Weights of a small GPT-style language model, trained from scratch on English Wikipedia: vocabulary 32768, tied embeddings.
MLP neurons of a small language model. Each row is named by its layer, matrix (up: input weights) and neuron, and shows model dimensions 288-351. Each number is 200 + 30 x the weight over its row's rms, rounded and kept within 0 to 999.
After each neuron's rows, "fires after" lists the tokens most often just before its 100 highest values on Wikipedia text that the model never trained on.

L6.up1660,227,134,216,187,222,197,182,175,197,195,160,183,199,137,173,182,187,226,242,235,164,154,244,235,201,204,208,204,240,218,195,189,196,166,182,159,202,205,261,236,181,165,245,219,199,193,217,175,205,189,154,239,210,157,231,237,200,196,208,141,228,175,180,236
fires after: " ", " to", " over"

L6.up1526,170,173,190,231,187,222,198,234,228,218,191,225,218,196,235,192,193,183,243,157,214,218,193,208,183,165,214,207,235,198,198,233,210,228,188,206,263,173,217,186,198,185,171,267,173,232,214,219,186,161,144,206,211,146,253,212,171,227,207,238,192,186,198,212
fires after: " |", "|---|---|"

L6.up1214,182,177,185,171,214,225,274,196,201,184,248,189,247,175,177,180,99,237,182,175,217,182,243,139,184,209,224,178,244,183,205,224,219,206,193,182,235,158,176,190,174,198,246,182,148,228,177,200,191,201,236,161,215,199,185,211,203,178,176,184,230,169,219,221
fires after: " |", "|", ";", "0"

L6.up729,224,220,213,199,205,190,184,231,132,154,167,220,198,170,198,247,179,250,254,233,166,232,146,225,171,252,219,218,211,170,230,200,179,244,216,170,193,220,143,119,202,175,161,134,184,159,179,202,183,185,172,172,160,259,126,228,182,205,208,236,197,190,202,243
fires after: "–", " ", "9", "-", "0"

L6.up157,208,178,223,208,221,166,253,204,187,125,222,204,213,226,217,201,218,241,174,205,208,160,245,179,214,200,228,199,208,147,193,256,194,175,207,209,150,171,215,206,226,215,156,208,187,194,194,232,183,182,188,210,210,214,163,193,168,187,237,215,218,211,189,178
fires after: "1", "2", "3", "4", " "

L6.up2759,256,217,144,242,177,225,197,210,231,220,188,205,179,167,178,154,173,186,244,173,191,174,236,219,187,174,184,218,243,229,235,185,168,218,204,192,211,174,216,219,239,162,232,196,194,230,232,186,234,174,153,184,259,161,237,213,186,152,161,233,165,154,179,219
fires after: " |", ",", "0"

L6.up2677,214,249,242,188,162,250,167,210,197,223,186,168,177,192,205,209,182,244,229,214,203,168,189,179,214,192,187,242,234,147,201,251,240,167,141,166,201,131,242,190,171,180,194,167,180,255,167,187,218,155,139,190,176,229,217,216,204,166,156,221,217,196,203,135
fires after: " ", " end", " beginning", " since"

L6.up1703,128,154,193,196,232,179,200,173,227,177,235,236,217,186,208,170,178,188,225,202,212,202,179,169,191,194,248,159,188,158,153,230,178,224,237,187,205,201,210,221,270,201,198,247,224,247,222,214,186,179,258,234,178,162,296,243,149,220,225,195,219,175,166,227
fires after: "–", "6", "7", "0", "4", " was"

L6.up1952,188,210,228,179,249,192,125,190,167,155,176,226,152,219,199,164,136,200,236,238,190,208,204,159,165,158,233,194,202,194,161,184,208,142,192,174,197,149,181,243,210,209,156,245,159,190,206,148,210,139,210,222,233,202,198,222,178,164,192,162,182,197,228,178
fires after: " ", " ca", "–"

L6.up1439,245,161,206,211,248,198,159,200,209,170,254,219,182,150,282,220,159,194,189,219,192,154,201,223,210,176,196,229,221,181,167,185,190,199,222,171,161,192,211,220,125,232,216,125,191,211,144,168,203,228,216,171,203,224,182,212,211,193,170,204,249,185,148,221
fires after: " |", "3", "5", "7", "0", "|---|---|---|---|---|---|---|"

L6.up348,178,226,190,188,213,205,197,219,212,173,205,200,178,185,181,251,232,231,205,178,171,194,199,173,158,170,189,162,120,146,243,211,173,179,232,179,173,188,182,193,167,214,198,165,195,191,184,142,196,223,206,161,197,151,231,221,217,203,231,144,180,200,187,161
fires after: "1", "2", "7", "0"

L6.up233,209,233,170,219,158,228,178,227,191,232,204,200,234,163,185,181,252,219,174,176,244,194,192,216,191,182,201,113,169,228,257,221,167,145,175,185,156,222,191,214,184,141,221,162,225,168,217,232,224,229,145,209,199,148,234,223,207,145,231,226,228,177,190,177
fires after: "0", ",", "5", "4"

L6.up2038,218,155,209,148,189,183,205,180,179,167,212,185,196,136,192,188,196,211,229,184,149,146,142,205,225,232,192,220,202,200,161,250,193,251,191,191,178,228,241,154,151,205,189,136,197,248,230,174,200,191,214,215,237,183,280,249,189,197,153,253,196,199,206,154
fires after: "9", "5", "4", "8", "–"

L6.up1598,179,183,186,260,195,236,198,217,263,155,211,157,185,247,190,196,261,180,267,205,221,212,166,243,197,223,229,236,161,202,232,199,202,163,183,191,182,180,264,161,215,193,179,187,258,196,236,179,233,197,171,183,161,235,238,206,205,155,194,189,191,223,173,218
fires after: " the", " with", " by", " and"

L6.up1743,195,153,202,251,198,188,168,192,184,214,215,211,214,204,174,132,193,181,209,223,170,205,163,262,199,137,186,195,213,231,175,153,221,198,192,166,195,153,277,189,252,199,237,199,215,190,200,174,174,174,232,157,208,280,203,210,221,181,177,150,188,190,207,186
fires after: ".", " |", "1", " ."

L6.up386,181,247,175,217,183,243,189,264,285,185,212,219,210,210,200,247,223,192,199,235,218,222,224,157,232,184,231,220,202,163,172,207,204,222,204,170,177,192,241,214,230,258,179,148,272,199,252,193,180,187,225,220,199,218,168,211,185,199,174,233,206,218,178,201
fires after: ".", "\n", "==", "av"

L6.up2598,197,162,127,180,186,179,203,156,181,140,184,203,225,216,214,219,156,236,209,184,202,202,178,167,188,199,190,223,227,170,215,171,174,182,186,189,211,197,199,194,215,188,202,196,251,141,188,221,196,179,168,229,201,254,187,189,200,215,214,186,177,200,219,211
fires after: "1", "3", "0", "2", "7"

L6.up1589,178,201,231,167,189,176,252,214,151,213,252,199,181,155,215,210,190,229,181,191,199,193,222,199,193,168,195,181,229,214,190,145,192,179,218,247,159,248,233,201,171,228,223,166,207,234,238,178,223,175,179,209,194,248,256,194,195,173,150,183,220,174,195,201
fires after: " the", ".", " State", "'", " National"

L6.up583,181,195,208,165,224,189,177,241,195,224,189,186,256,210,203,204,170,213,194,259,179,177,176,185,192,217,205,265,204,174,208,139,194,197,189,175,231,212,237,201,251,195,213,238,240,159,259,163,212,165,216,219,235,220,194,249,279,163,173,203,209,172,170,210
fires after: " ", " ("

L6.up563,212,145,179,216,183,149,199,196,134,200,176,200,242,235,160,231,143,153,200,158,166,224,231,220,172,234,255,192,164,144,211,200,189,187,170,211,258,165,165,198,161,236,147,196,167,239,200,169,183,212,197,203,219,244,180,195,205,194,182,162,195,204,186,246
fires after: "9", "0", "-", "1", " \""

L6.up2162,261,230,195,196,200,213,239,152,184,256,201,221,241,218,237,183,232,224,179,220,179,230,213,133,223,178,179,200,229,235,219,174,189,234,202,176,249,162,170,159,187,249,221,207,181,221,204,200,158,212,190,165,213,260,222,234,237,198,209,202,168,191,207,211
fires after: "0", "5", "2", "4", "1", "3"

L6.up3057,203,206,159,189,182,230,210,180,201,193,210,222,184,209,189,179,259,209,197,194,181,205,162,242,172,198,199,199,231,227,212,231,202,242,193,228,161,213,231,174,197,226,207,198,214,192,161,208,223,217,238,191,234,204,248,215,187,170,216,173,163,255,175,200
fires after: " the", " on", "9"

L6.up497,214,167,146,236,212,238,186,176,168,247,192,186,192,185,178,186,206,211,200,195,229,206,224,181,162,152,226,202,220,240,211,239,204,193,170,201,226,275,182,166,204,145,206,188,191,184,186,165,190,186,178,201,167,215,181,227,240,223,233,247,221,232,157,186
fires after: "0", "1", "3", "2", "8", " "

L6.up1932,201,217,202,212,207,205,202,165,244,185,238,170,216,174,179,196,191,213,236,216,177,203,230,221,184,192,242,227,171,236,181,257,238,237,183,235,235,160,203,210,151,212,148,174,171,224,144,198,202,184,220,192,172,204,181,239,169,189,205,197,210,208,203,255
fires after: " the", " on", ","

L6.up494,170,186,164,256,157,198,208,244,242,212,203,224,207,239,237,231,125,161,238,220,182,180,196,225,138,254,213,232,172,161,217,171,172,236,202,187,194,187,229,160,204,162,185,246,153,237,194,225,158,211,215,149,253,179,174,197,172,203,166,197,227,240,216,259
fires after: "0", "9"

L6.up2593,189,177,189,197,203,201,181,180,188,200,175,250,240,199,207,222,184,260,154,177,225,238,205,188,219,185,206,138,200,221,286,228,183,178,139,166,206,191,254,254,162,213,141,188,226,214,216,165,191,165,240,199,235,246,211,210,231,230,214,198,293,243,175,211
fires after: " ", " |", " Sport", " —", "0"

L6.up731,205,265,207,232,180,162,247,220,226,218,244,221,201,180,245,223,195,238,213,212,244,177,217,150,173,224,229,201,244,248,212,190,201,260,201,164,208,146,233,216,207,246,227,206,183,214,212,230,189,173,169,206,226,218,157,222,173,190,188,230,210,195,215,174
fires after: ".", " U", "S", ";", ",", " |"

L6.up2519,192,229,235,248,162,247,216,220,221,197,230,170,187,163,248,200,232,244,216,190,218,173,186,194,201,243,194,241,172,236,233,132,148,232,268,197,182,201,210,183,209,202,164,194,199,209,178,188,212,128,200,140,164,233,165,210,210,158,183,228,269,245,151,272
fires after: " the", " The"

L6.up1139,215,205,253,209,147,228,202,241,183,167,153,225,213,157,158,260,143,145,182,232,212,188,188,263,195,239,178,185,214,164,204,180,185,224,242,166,191,185,212,154,254,209,196,219,228,233,290,210,177,210,216,159,172,187,221,243,219,148,176,243,198,203,188,189
fires after: " as", ",", " referred", " now"

L6.up2931,185,199,200,239,164,208,184,207,261,194,208,172,251,156,188,182,207,225,205,163,176,191,231,213,177,192,213,177,152,216,177,159,192,199,210,172,185,188,253,277,168,241,177,208,139,183,176,222,190,103,200,182,159,206,235,227,180,250,193,196,201,185,219,228
fires after: " ", " (", "4"

L6.up2074,189,202,203,187,212,184,180,192,196,252,213,257,244,181,182,195,217,206,156,180,209,226,216,176,188,216,240,160,212,199,167,198,230,157,227,207,189,191,171,226,192,264,228,233,178,247,221,188,167,210,167,163,156,223,235,204,231,178,183,186,220,187,174,240
fires after: ",", " in"

L6.up2060,171,186,193,227,189,149,178,165,238,200,207,172,211,185,172,230,177,247,205,198,244,189,246,189,202,217,221,193,218,225,255,182,216,139,172,189,219,215,196,221,280,205,227,192,187,204,185,220,198,158,199,186,208,248,158,201,194,196,186,185,198,234,147,175
fires after: "′", " U", " No", "°", " ca", " ("